Weights of a small transformer language model: vocabulary 32000.
MLP neurons of a small language model. Each row is named by its layer, matrix (up: input weights; down: output weights) and neuron, and shows model dimensions 0-127. Each number is 500 + 25 x the weight over its row's rms, rounded and kept within 0 to 999. Numbers have three digits each.
A block is one neuron, or neurons of one layer that tend to fire together. Before each block is what it responds to, as a language model described it from the Wikipedia text at the highest values.

Description: Parenthetical and clause openers. First word or word piece just after an opening parenthesis, comma, or "and" that starts an aside or clause, e.g. "(in collaboration", "(i.e.", "18 and over".
L3.up15:477473513501497475488486507513440531512498460535476515475513498470496479489458542437523550487501492529499477460507506459477525513496456506488522483507481478515519532477519507526455520530491522491513505482516501471529513530507463482522471486486492525452522543500509461521512512521510509549495510476489510507540510476507513496553531500533488511490471436461446508477485484521508525475497
L3.down15:475536484496528480471510526480501475537534489505518496488482489500501477494491469497566516490494488491500499515539518521511483512542489483504533502517515546483510510505514510515474514496514505500491451455520500551504519476516488468503525503489484565462489541494516493510523467462533506517424525486462480529478487520489537532487497489484542513469542516528533490505536518539530509521536
L3.up696:550489541513525464478498514473510474475487514491483540445517476482543504541506474510477566495485530502514467492501512454496449508477504526475537479530514462531520488526506554519510510514524537539485506478478504488519566527527510511518458485466462489488501529489512519466448550510500555549518485502480511466502489472499503496528475495525510521470497476491495533456483494474482520485530
L3.down696:491476487503487545476500484506475467507546484544482502490518479504464539519519500463560470517494489495504495478484487529490497523481514533484509480563476515532510511486520533553516497471477491517508508521445455529446495500513495488539502514510503507495503483502482468500535513510484529444499492512486493519476509550511509484540489511475522526513474509516488491512531506485487501524473
L3.up1191:464456527564523513512468455473445495537501517484513524463491456456467531554446492438542543518476536502510509468530514510511528544480453490504457484503472524555519525507537501479504481532525531528481486487501503539546526524485509549479491483488455528503499520521515481487535477474483526516495424492467500489478527497530502508509518483509439532530507506488476534482521482507521493451486
L3.down1191:587523427527494465449512508515556495531528535472517504493482516490520527511490473457495433501506517522468462514476526506489485537501491528502523506505534499481515431494536516479495510530505519525473482475448505491479527510470502453469510526503496503482493510486481482478562458503514528518509470531452533522453491502469507506525504521474500520478496502554501467483522497513456539521528
L3.up1475:510478481521495501449508481503472472481500471472495516505489522506497543504463512508515481503477493523501477461504516519505498498494488531503491468485458501507494481438491481498468485549482505540490489521494536504513526538511453507505501490472445488538488501527492527481524446463480486537486492484543523528466468483500476490446494480498490508486462483480517503478512498513533482482499
L3.down1475:508489540524468520550512477507493518448508508555526519467515501515489531509493533481521514467530510533476510508475506523493489505516509462524533492500543462546551506519530516458493495536496479550507493471490516442481453508491520494498447499505474505442483520472526496475473474474502553537475486515511487534502482468532511545533532486508469541460506495474469490535528484538493486493477

Description: Table cell separator after names. Pipe separators ending the first text cell (a name or label) in table rows, e.g. after "Boston Uprising |" or "Informal votes |"; sometimes the "(" before a person's birth date.
L3.up300:458492480486533485495527509490518537501483517446466477515504479506486477511506549536503509443497519481526490466494525515495504523488505501521487523457542527485519497480513475525527471522519470504503487457539532494491507493441461487534473498497488483486474482481511488457547487490560509505416494497462510480529471538485508533492491531484468517493530478506522502482462495494522437479506
L3.down300:466487508539505514469518492519510501494494564511513499503524515514490526493499534533528537511492483513509481499515532515481505469533518516458492513505438496512488492504490487469529442479472490476487525457510485523479519510498465500445546535542509497478484453541485489473462488513506504484520512488481515534475510481498495516557476523513573484553498550485480476518521516516485500481488
L3.up543:511517476493472485509529505554551505507473496492453526546487471482518488507538547471492483502512507528530534456508505486519500487503478497505507505491512553485513427447451550551451529512493511565492507457550489502481501455506469464470498456476472492484511498481487517496513458493492488491462490474510510530538501509483489515491465521538498525516476498476527536458510501480514495502543
L3.down543:470471534534497493503521477463488493519486490509528500512493545487525482511498472518487514464519501534492494486459467484488505472534468496462495502471497529539517480513503457484512451488512460467478504523489494515497528507509464474493559556492524514502443493513534445492489483483531531510499501511477490494495487498474512556533484447491519501531503476514537481497503518462473472488509
L3.up1086:519494486504530486518556502519498477473468501492482458556503484503484523475501537486490517520516500476532491463528491511483519550473501487481476495433489530534510497545492505508471478499504488490479475470465485561485534461516509479496449487474522494450502479471475504489527475499514461503465521513474492497539494504472497506477538520488484522496530498486512529476467488499521499497521
L3.down1086:513551516544566465456503469435496484494501513527517528469503485545487459485560500516490528475508491497518513504541526483488475498498497521476510489481493522493507494476498483491506489536522499511502541528512471510510493479492498510493524497541522508507505512510415523485479493478576490500446536511523487500500486485491503491566471517529498525544511475498469521488528503470538498482470
L3.up1508:475477509480520518501513519503534517443471505502502505545498489525480511502517509449538507456482549482495515501482512537512521529478495482472513503461516528460476527485531498502462522475476506513506514453497529500507519505524520442514460510457486484472508520489475523496501478520508521503468483514477533514531466471532512496458474474494430496532530471498544493509474535494529488518506
L3.down1508:524485495546514505503503505518495488460486525520534524488509453492547472511543457497472515542540496503508500514450495464535466501511451483486520503512479500492457489506507475509451517487487461532471540500497506559500483474484486496495489502560552520485476509489508457500473503491540510519462526482511490498506491491472506468558464464516514507528514437468475483536508521473518433491482

Description: Table row-closing pipe. The pipe symbol that closes a row in Wikipedia markdown tables, right before the line break, after a final stat or empty cell (e.g. "2.1 |", "5 |", "| |").
L3.up206:497483490425527476523521479483492513540493481519514507504515501520499491464495470484506495511509445485444468524438491543500524509520528536497475533498472482490514508508495526538470512500491551497510532451456523499498456496542521484471528479456485484498496483470520491493549560489486498525514477514466444499507499484534466492519511496488467527494455520504488496520477524485500520550531
L3.down206:507449508491514525485537480520506496478498535497498456493544500518480549517496513505492520507518506510504512499477496474523523464493491529487451486478482471535495483513552491492515458507498486485521499498542502437522491516528492480496519517499507431508535540519503524508481503533469520520550506459462528523454483473474517494553527473505505567554539524475504447502524496513457506464500
L3.up245:516476424483483503484513489502447481507524506471497497506452454543520536484495484491492527512475508499456489519490506563425501499510541534476501514500497487549552513479450546473516493506482511514530510485471539454488470499511557541514479507459508488522516483487527506482556531498497485490556488461489502515474508455493497527520504492522496495522505494441497466467505490508494485545491
L3.down245:459466491507469507490521466480509480530513500531480444518501513541500459514504521524500504493492533500493474475524540496520487481513518531502500444505488499543497517495539447494524449501564505464475465482507505448499497502501523519493552497472552473497481535525493488496520459478519495495504520496513475486498500500474493482523490492513493475559509495500508473495490504508475509473507
L3.up729:513522489481477516531507484494474471498572479507473465490459483520478528494480509481488521497505506503454451519494488522503481512539529503492492543492523452538496483489505497471514479512521502452500514510467552481526499508531534481465485483514502464479500498478499508505529516489493512478554451492509472488507449526484433510526509526534499441559492498479544494547503494529515510532541
L3.down729:531495520537480495516508466493532512513502529517494488479475517520531507532472536564536496540500493511501494482506497503489453520520540487505486474518514488504506483531516485467515478509519476451520524493483530484520487494503529483468510509519548488484494486507482521513532452499482535465514512480519455497514477522455519550515518487537503525542492474545507446488515518499485515461504
L3.up1088:507478536480474493513506532467484520488535490528478523506465477535523503488491481482489484536500487503442452555486485536451506536540504473446491519529522509570547497493507519479503486487491520468499511470522512456520499508501500519496487493466484487525536467501511518506532489523488502515539473457487516479491486522483465507517492500511468475506489496495530471528477521496524528547531
L3.down1088:527517473480519498502558481501452503507509458549468445462451493512495510484488493522545502462495498479488535483532472502495481494520538494510541509530509482508502494534483484476542486502504503472502473495491522446514478521486526549458524479499509507482509502496488557514520488517493535467530464498497509461521513488480495497526515504498494501521520514494530486494500509528420514473498

Description: Fixed-phrase connectives. Function words inside set multiword phrases, mostly the after at, well in as well as, such in such as, also including, like, with.
L5.up960:469487534475479511501509520488507494495485488498531502486489485508525518493489502512520533524493537528519536473481455532505472486499460541505521493475446501507474482539529511504512545488513483533494503489482525495508539515491486472520478519477536477456507513488517514511500501497482518516463498514464454582490460489540494523547524528494515561496549513507499519506519461456523478487498
L5.down960:496511512480481514524528479475491507478464529488444509538509485501492481505497486566472491486495504436486488548545542467526550497508485468453527513508522530484530503479464496516529462525488543504540500515484478534440501521506550506451498477441504516527506476502554526521507500496518511508515468512454509479510502479473472479514497449484540451461505457504479457470519528533514470541520

Description: Table header separators. Pipe or colon separators after the first header cell of Wikipedia tables, e.g. "| Year |", "| Season |", "| No. |", and rarely scattered prose tokens.
L5.up276:509470477499484476470541495542509531508508456496492473539500504529532533426510516482525516506520488506530509449514516482484515487486474532529532505521525503510519542523517517478491535494482479549503523508502487502474496528513529521495511481513488519509506473483509529492528499518494486447500516497504503496512553461507512527460516491502517505486441472507427542486520504536472498510496
L5.down276:491508496500500513475478503487483514476454468481524505500478476512478497461485456551499482476504475512506473480527484472507476481484478499467532518503469483531505475491488503498521483452555464536487509478502513524493461506528514507489517519482544493487511460523507471504520508518467476514522472482514551486496495510540544488550547522521483478518506495512544478519508539514498495531487

Description: Temporal phrase completion. Tokens that complete time or date phrases and expect the date or event next, such as Prior to, born 19 April, Several years later, release date:.
L3.up239:486495477466506471475533507513489500496529526503479485488578510460493516516525512525493509540484477507493505520460485501520505464536513483480535518486514466523495497489459474493484492542539502491516462472464430497493530510490465479520491500507514514487508485500505491527483527512553491471520508438500512525514492440492508507465532480482513518510503462495522510546484479520501472525517
L3.down239:502470509508554464537512514535509548458525453471520509471518556502474477533494479491443503492513471449484543535522520500493507492516561520471499522473472499502509475450496472523504519507470470523520528513505482516496491496546490532512493499509541506537528524509541509516471495524491504476511489504493521467509528493475480518518464491489440545474479490472529501483520547470522504492517
L3.up535:466469470509532534529477483490514534457509478485510524523521537449500483501521446481438461508453501501523513508500514503475470508533464477550480512524518438524513543534496518469498493490521532478532493509509525460478522532522489517529505449482500480506514457527509481502483521504514557476517469510496550483515526515518486535512525452511515521509465475497498511496484517532512512482491
L3.down535:534505483518512481519464467534499496495497539559517485536541467529528506467491549545506513496508508518508509505519502510540470508489508500483494513533504540471507463475507487499492471446458486508497476537502488508532508503498508475501505483531481507481502494526500468483487457523481458504456481546528525502517524546487475541462497511544496551479480446490477477491499475477527502505505
L3.up538:482498509467497513518445470475546491455494501497497501442496488496457476558456468531522509528485487463507504480506525477479502522503505445501475486470522510518503527475524478503478470478479486505543513479545537549525498471466505522494484510488545525511497488515494450479535496542500493475493503439522514499485491515535487462528527429517546536518490499527510475495479511539503511507488
L3.down538:509509507483542498481476499486478520520488555504478522494522510508468503461524551478478489514500479554451515537494493476488504501546519508501514521538463510487491467494484503482519506510512508444472506523525469482491488518561493515478525471542486497513471538497538513481492482485524479484495509544476508535484494532460472525501475536517452498487508505483471492480492534476486517505480
L3.up1444:515532448544534526487524497519468528530529517496488480470494495475529463485505474485442526493543538505519487502511498512506491473486465486524509526493475532510523498525472467520514506489537555509521476498455516528494489517458483482509463445483518509506536487567479511485494511489516557522520532519437506483505483496484513507504537499517538500494468488457512478524494464536505480490494
L3.down1444:543502517499482515477483506482510528514522455469535520445523511475440459488553517491553529496568495481538460510473497500505500499461582489486472484485477533479457511509523433561479516516488507486504515481518464486548501505489498505528530531488527505535508494532520485498492504514499544460518508504470509540515484501492550491509511479496475530517518498475453514480506522490498512515493

Description: Clause-opening connectives. Words that close a sentence's lead-in just before a new clause begins, such as however, therefore, in the meantime, that, when, where, which.
L5.up1312:501495512499472480489463463522515500453512521537486462475550502535491466490474501463501467464528473526484477444482523478492486501520488512505512532536502491520521488489499524523501529505512519534550503474509487488518536446540518502504500525515496512493527475497535462469514501537505541486534468523517489518524497529525516476514484492511520541490505494545507528523490502517511492488518
L5.down1312:501462531508504520498483492479517528508536525510518492537483443471455496523512461489529477514480497495478494520507524532461506508520516508495532498562507501488516496530479495496486497486481541494501487464497444520526510508524514465505461529473514493534495544512532462520486475524499521477461542502458500500484513482530473492514504481523512557542505479474512539507501472482474490548467

Description: Date months and years. Month names and four-digit years that begin a date, usually after in, on, from or a table pipe, e.g. on November 11, in 1987, | 2000 |; sometimes a line break in infobox lists.
L5.up371:490497520472494531482494520496519534504542490506445514520479494515545510511496514479497525507499516498489476476459524529496483529519506486433480474511403490509506523482517487500480506556528515507525503483515498488510483512479487490520483508551526511485500495478510487476485465476464516563505481478476544468502488486440528468518513529514514524531513484508502527495489502551482430499506
L5.down371:504511533481509530502519507474491463553509491500475545459501504500471482470538468494511517488543566519492496450511527473505522457528503498470537511504503503520454504537536511475498512489502544517420478483503495488490481493540507498487467498492498477502494470477525532516481447514515490472504504496499521523504536510542492502512518512451509457499499498514528518524507494435498547485481

Description: Table first-cell separator. Pipe dividers that close the first cell of a Wikipedia table row, usually headers like "| Home team |" or station-succession rows; also "United" in "United States" and "|---|---|" rows.
L2.up763:488522553499463511495504511510499499514470492505500512503508514513533526526511488480526473516496488511494468487501487513529542506503473533516499477494512432472441475452498476489513495516475519511505522419500507500521504518507514516475480446507461502504469463497529514478476486505498514554497515515471489523544512546555520513518517506468467505468477538499498510510485458461546505461461
L2.down763:499520503550519511485513459564538527497509534500521487446578479474498484506483524516478527515516525503542495541505505486450499478470470500491487497499461515499514508496486499492482513530513459474543510520521460501515507516508549491518512480521512524508516468506446486489507500497477515477470531533560489523481516504476519493468512532454514523532498502503495505458512506492475449509492
L2.up954:508469509462500525514558537486542490498503512533484518529492517490510530514485544496531513523560497521499490499546508497500574465483498462492467508512488490527497484459467512512509429512535499512476531489540509553533482487459538465544483511522514509486487464511530510503467492490521528482521523511550535525511533520499530520498474537550486501481519528506485486509515512488506513509488
L2.down954:530488502530535502443493476480543515444534518495474480520490517491498517474493502473486559505513496482512547456525449459456501486513526472517467466465515475493520479506500504525506506486468478502508497510497499540440527483526513486506481535533493534488488543518442527483507491545493484507475477504500483490508489484505495485469454487479508489494489458510505524461510476488494474502493
L2.up1143:456465477485500555509491485500503551504463514499502533535522489542442518499545537512479564521532489492537534489486522477506570515518471489514518543518496509488510496469482532485483443515488464503510475498554475518542505524482541524496489496466514496476459509532469508505513430517535516491504514513525492476451491478494502487515552505498485514479527483498461511519548526480488471530480
L2.down1143:528502540532475480500466483555481486500469531502518546506493479470508518512514506527521510470488457479510495464503480539475490465485540527499492529488527518490470503503495493495481497505501517520468487483502515515469545523490489503468533546458517478502503474515485490509518475484438529515494488477463461502466481480456489495490459525524507532498499479449502485499503539482466502462494
L2.up1434:505457545463476539474563500503538497521545473492476485488490495485470490529465539465534486500558511511505513510493471484494506500477492514485484503494511474510528478489536501510501437482526519506507490485507536505531494495437540534536466496494508508499507494463483503484514476510541482483531520516492511494528459555464576530489462588510468456517481544499522485499520487500552500457557
L2.down1434:543493537534581493484488494493488458480490515523472507510449497516531496474542514496540505492496460488486505494477434480465476491516485492471515527475530456487522474502503520484508498545484498542477527513494494524465487480471480478515498521548533512484509511539501565469515511479514480469460470519487515496528482519525501509466505458490468539480494492535500483508519510527480452499456

Description: Year numbers in dates. Four-digit years, or their last two digits, completing a date after in, a month name, or a full date, as in in' 1846', August' 1967', March 12,' 2026'.
L3.up382:486501526524499516521486513497465477517533503450508497546543509518508493486498476512493467496518505495502492427487497517499506495534491479534460466511511481480506529513537449478461493510522498513529472505484547476514478510465487502526459474499543530555524501493463562523479462484512503533526511482449490467528486520517532510512502495484540523566439512509544487490481520475522523435463
L3.down382:497520515516511513508421462486495503505505535463505518543532510500495506443510481519518529498490497483514462463525487529439496488561553512527500492507498480487509575460527459564471513512474524474517514534511487492529476494514460509498481498518514499527518554530528498523486487506486527538569472472481513504553475525497440486508495498491499510556463479508534490487517496503464491442512
L3.up557:446508494479494514468483538488473474483540507465459452522493524523495497473480502539485499490521508489491490486480526520483525496507478508481479463500496482517516523539485474494462468437491521484533501513519534512538509459485521492532513470490482511562536471528493526492506472513516511497550498479485516491486488492488472491522508433550527512530477522496534472553507469505513527442546
L3.down557:473508506525505503476417490502455490495481525475513483496505506462482493466519477493483531524516509463497499445528496462504523491552531498536475502527491519486447533533512497495504508531496487521535517492485499533492493507493497527498447496435538502541525513508513508499536449483517554491512487500472534507549486496471509484508435489540493547498482528506487522483468559503486488490513
L3.up600:421512499522516532517486491506490440478511503485537509502493510454448511495511522509468481537505497437470496476501495528475526554486502470484522520495522445535512512479473519479468484505497512481531517484556522507510503537475552522519500476469506527483505508493498543510477470505480523502512489482525488462536527477496523496524500496497519452545509489489542490540501496514519443491503
L3.down600:526548481479510529518492517510510520503484534542517442443526501494502522514485516512519487518541478516505534501515479473500483520527496494499486439534534486495491529494517540533490489482427485463511480493485512517491485517505500514531511479477500479516477503486500493482521438504505499490523498487487544532497463479542477460512463505474508527540466487506496473502473513500518474477519
L3.up985:475526496506491522492453491517505494523498535458505486493506501465526527508511462551479553447489514463477522481481558489487449479546487504464497479542496517507537484509505466452490525516538496527513525532508454482503470488505522553495507489474530512484489487508488531488523473540477504550499482511479521469495498485491449466486503484500500478500483514496516488519527512484508498481522
L3.down985:514498530517488472451515540506468474524475489476498524510503470519454515496502485494555477498541502523487452534481490500488564502470546492491520516498498526523498478510456485524535495516460533496488513481498480507455495495529468513505531493502443487496457463526478468546486514475520454481560480463463504518552488476540485505490527532463496497482540494527495451519486475519442477530504

Description: Table row-end pipes. The closing pipe at the end of a markdown table row just before a line break, usually in wide rows of numbers or stats; also the later dashes of separator rows like ---|---|.
L2.up484:489459492499513501468492516518478501499551504476495529465503476524513493539467469472522551519486524524508515543471486543458437528499506499459497523521476460464546455488539493455529526534491477527488477491529532493466499506515505475500505502449527513526536495527496521511513492527520478502544497457517480488436451520473535502515485529510508497513484504523519461514523519503494493505531
L2.down484:474526474463522485479529521527462512531507468517512483464463524499529523463489486529530462484493455486505458516479486508531522493495539485515560508524562502514504479504479533445517517540481533496489493489469537480467447500496544489484481487498475510471510492549488525514508512516520484467531447507512537508531548490506503483462457492492471525504495504513532499498499468519435475524477
L2.up535:539503486526482505499488492511476511520484476526469503520502484534491467465498513502483538534520488494465518511507503546519510483494519545492458474539516483502541501456485513499501507488511514480526526500515529514453483481512475516515499464507506507523520437516498506507528543489505450541487459502513512499484464458510473522470508514464438473483511519514458486449515485523490459558497
L2.down535:517514488473479508521512549489488498484566517494540489561504472513531517532455458455518498479500485500496469530517490499525491489511507512471512507480477496561539506483521491499521506490486507522514485512498528488524524513509583510509499491460504455433498550468514511490467488501484518493538516530482541540473500491495470479533492486505528517512536470457509483512478513483480543509521
L2.up973:467481451420472487504464542549496484486528512552501496463515480515558486483503472495501523521476513491409468530481482537488502492532479477464512486499475481490527531509538462486493513521505519501519511524491547488478535520499537508483559505456503461519554492495454520487492479510479486472479445483503480483461457487496531480541478538536514472509482518509519475502535503538533511521469
L2.down973:509499518431476511536557540501483486554548528521481484469472485472505531507471469531523494471486496477506502521499480470533529486539526518512536509509502501541497465492464484498517477509533488524472484484502502468474510530477545528462501514459500458466493524482545474524548521494479528502546476456519498511534518520467518493483499501471504524502546515481505462481526495509466501492536
L2.up1047:497481465481477503482540510483493463479506502531509513478483470509524521516505471467486497513495491476466488509529548595513521498492549519529477508527499480497558500499464502520525502521474525525497539499497523459432443551499513459474511515475471448513508500497494506497513530533469455489544467475530486497499489456503464474510461518491484487472516533459506449483529497539481516525506
L2.down1047:507515510453491514488538496492443521482510487545514481507478507525489494535499478503507505502476516496503505488509457478472516476502528525465510482499505469543482497498501485473525486522516510469486438459522504470505498546490531534468564474468549474499539536491514477499509478468452493493548492487501495521516510466498493471530491470511545502506513502471501463490485515538490519496495

Description: Year in dates. Four-digit year numbers in prose dates, usually after "in" or a month name, as in "in 1863", "April 2013", "8 September 1947".
L2.up265:507487514536509518488459455514451494503546506530494505535484519487461496509504508498467479493549496459479459530518513546489500529501522527457478458483494467459487502497476476521447477509506512501511507529545478471475545519471492481504515493492498486470469522496478516473555484540453525517531513504507500503545524486471497470475478527505484542518514531501548486473524465560503477498465
L2.down265:499512480461480521487485526512557517490507501450452503507513496498463501482514517500520464515477465543502532478455527472495507485529484505460482550525517510492492495501515512495497526501506499495489510494465529459504459418503520527481494497515493512477462500501513562492525447445489512481465504510512534531478486517487490518499487498496521506502541444526443513493486515491483506488545
L2.up621:477511503474482485475457522530499500491534499485473525498490520481492521479472515511505516501493458510484468530517520552501502488500501533510501535493500554447493470549525479489475489481535543523470499535475534472519518521468500557506528496499513478518511496476481514538489511564484482504508487494502505493539478515517478503535505486491504496519522442499480554469503474546499477474502
L2.down621:478507506531519533513512523472491505461524500453477512531500494480515508499494532490472496508493475509493471456511448523513504463501499461509467492497467470503465534488520478506552512471480507527506496485486508498501486445538480498538516488548522474478485477513511570515507486459463505477503538466530521511516454544495488568511504500494515497527461568517493471494511526506439487471514
L2.up831:490466511535517487559481514510482463499485538483541497539512483527513478494499493499470529516516512501481500456499528546497481473512499537496467507498518451537473516503516437512450520522528550521495475523516497495498490498446528492475520503471510467542510529497503514482464460561521526545530478500502517506497496485476476531524482465479540510531494516526521515485512511512510521470519
L2.down831:477509518466517491487505498519517497451528478511466471532480520505449504497476495509526515477492489538479521490481517467511509490486521504498510477488520503486523481500524432486501482490490514506489524507513506462496507489504473490495538531469537527526485478457530515521528502495475515500507508518478511497493492521509467460508503507488430517533508518539518484486510539538485452489500
L2.up1366:505520536555537525461502521503516485507482502507496501515556531506498491516495482482466512528506455474478485465453510480505484543559468546455518516508468494514468501488487483492459493512512550501504515517468536480472459530498504477481512537483513502504517527502501529505505476492496480459509484479520486504512496488496526483526546486507557513520560543501492509491524493503502452504552
L2.down1366:519492520530540438517498522511503470476502556522513472496520509515516484499482471461475497495458537488548474503489514490520460506524515514515545491489487477507510533513519492510485552500487512473542495475536495529481498491484437451484492519497483499537489499498545514473507469471553476513498499505551517502487529529496485483523471506455483535536477515523509476503467451536486482468525

Description: Clause-linking connectives. Words opening a new clause or linking back to prior context, mostly relative "where" after a comma naming a place in biographies, also such, which, who, These.
L2.up520:474510506564466482507465507495516528550553479490492499522538541471490517531539523441486464465494545493516506484493488476488507469519503520524537491525517455499481470504490484514463492464476554556504499498484503523464498497500503509487449524463482503511461508505466487507497518514494504493519462490497527529469504478505475474507488509504484511530517466496477504472557488475536503519485
L2.down520:530495501493482489495456476524484508498518452488522509498462436477494537562468504462532536553489521485517492476496495493524491496492508495508500517480503515471543539491503491503480509524560556507530525506511500451493494505490533454530474487470501505535535505465479540489487490439467512478517466513499498471527515513501526493497484559503495532516476553526503510518471480520495462483527
L2.up704:460486501500491497526497534460485495510502468483518465484485518448479513514457522464532501537487488481481536487517529505492504501475490489501494461477463518529505509493531530505500534488504510461511525479454544500532494521518524494455476477459523459501489468522483545477505493545492471500492520487531533495530506501527487492487463515506523508528498503532454500510476458497515494511554
L2.down704:523503456516505516500525480535485503506490535544487519495493479517490505495567495469503456493522473491480505463481511480525530513475550521527495510485515519447506442539509460524528497497483532538490496502507454478498495466495489454505451514491468499471467521494512508482500514543495477501491493481491498515453469528515492502496482472487482505532499500504517537511490448495519527526526
L2.up1145:482511567514546429474514560481469496525534492525525483497521535485447443503461466474524494502496483492474512469493499535516473487511455497519522510501431504485481491493471484517475499507438507524483499467499511512486520526513505499520525521479462486524471507501502513445541529565507483512481460491507475503510492514485494501502509486496521496491489519519505458508496501495495448495480
L2.down1145:490480501511483498509508447559543485507477519478511491491511484524470501519462511455514474502490477489479484460540465499539501494435474522485524522485475459496503493559525487518500501516516482532505530510475482450530511501501522510456481528470492563493431482463523501508496503489534511483491509448506470532432516513463490487525527516501452509507444527522513491516464433495501521491508
L2.up1502:491501525500488450465482484507501507512510440494484552496468504494485505508463523474520485479489520483479530447463472497519513529518482506530487512515502500491519471525511509511453481444487450452542526514525573504493467524493494512508448482478513479508512501483522501463490546508489517496459532491496458490443520538496474458526526501498565480514507502525491492482544483498505510485521
L2.down1502:548512492495493548498473487484531489468491539480463509502519494490446495501496478508513537467490504483516511517499510452466507468522478505502531502528506523488520477517519499516496554502499480505493483477473444471485507469478517490477543483521511505513506463527503480504504478514534489492490565480525524515504454463502437519460457489500528503507547469514512512505463523503523447493490

Description: Table cells and compound endings. Pipe separators after numbers in sports and election stat tables, plus endings of compounds after number words: quarter-final, second stage, round robin.
L5.up325:489524487455451490502512518503525493505480534555508464514493514479523478522460533525488507484486521495484461436473446476508518507535488529468524475508494533483524496474489562520531528487524531548492486493481526499473463477465569483513510479473514508454562517485484511445480517542522510509478481472520529511468543454526457489508496476491502497525524513504505515483473490488439506488480
L5.down325:485486499497510470554428530534482510457554470520495480485528505530483506505536533472483504518488477477510462494492541500515506497507522504485494474520533522525500506507483480475473492478498502536577494482488526486494524490543507529496542507469527530543489539483520491466467470520500508492497478531506507511506513493530486538447564461475491501504467504467511497501511523495523516485519

Description: Temporal conjunctions and prepositions. Time-relating words opening a clause or span, such as until in from 1991 until 1999, and when, after, before, while, since.
L2.up30:526501464499484509494464530507465483493457428490489505478477540527463466506498502467506480459515436519518531488502485506505491480478479505469483472527518481512474499486488498504481465525509515527477497449501512506531544513522518546484527491503486496512466472456473508547541476488500516528530525520485517506514503520470493509509493519505475478513455464517505484482481468506494495522482
L2.down30:474457519522477485528491545510542500469481445514556495477475504470479487481516551541501512482475460483487546518489525490513491545485502495506479503518498496464504475494497471467535531494529509482465516524508521499500480430492449511521531523477480518478516491500532498498514467522450539479475516490503526503516538548503515506557482562525537532512469486512508517519475494478484518506502
L2.up532:521545487518493468481492499466548522483541458488513484498518491482481522465551481475469523461481494519494540492514506475520488499509466489471486526461496475483512529524520528477486494460556503547530484487514479480501523464519530519489533477504555516537488520504492540512534545473480485496549507486502477517518525503513503516488516473515533512428493502539474498517488526515528493478492
L2.down532:459469498497505498483449481509482517518500483453507536477464514501481515504471503507505488512491524536516518517487480504492505511483482534528469449513518515529499449497529482447489527511484484461498501535494488472522452563449525537478525520474490467458497500547514508503494557476467510513512538485527518458519481562482482563505492477468475480508484479458544497506532577485548543481525
L2.up839:546514473530531518484505501465474453523526519513485520466526487502513469468490515477518477512472496483525511500481514441487456460510508507522503479512518545505479495531498495474496512535535474476516531480490527498486476499497487536509456512489550516470486508530547524524473512504517503470455486478523533489484467494503523513522531518479478464520466522521547488498491482500522523518476
L2.down839:510517473480499499509530458506485483485500529482509511455501498516502510473540533521504455466509492510457504507549542488508464534515513504464512516494513510484490465503492501553491481487511552526510491480494495463491441461511481557531488483472500527464518485545504496475508493490489494498529524505528494509545498556524489513550563483538540530487481481505485493491490477503497483549491
L2.up1269:454502513521518519506492510490493512530526441507524463488499521498481475492483516441483476527475490495471501482471501494563452498509507493482489522520540542498555491482504501485451498498495502465482532472496457485492543497510511542527540527497485515515501456496514465537453476513526498514482512511526502516533498519497525512515518493533446473484507486528488508494517552482522497478510
L2.down1269:484499464522496540437499518506495515461523498508512478481489466474464505483436504489476449545488515496473508456507520500498485539527536442542536503486520531532517510474546532507471504507497521465495469487532481458493519490500504541514508516417475544500502534489519454488472496535477496488450475525512491507512491505524503496503536479498471526476443458538515519517517514491517503496494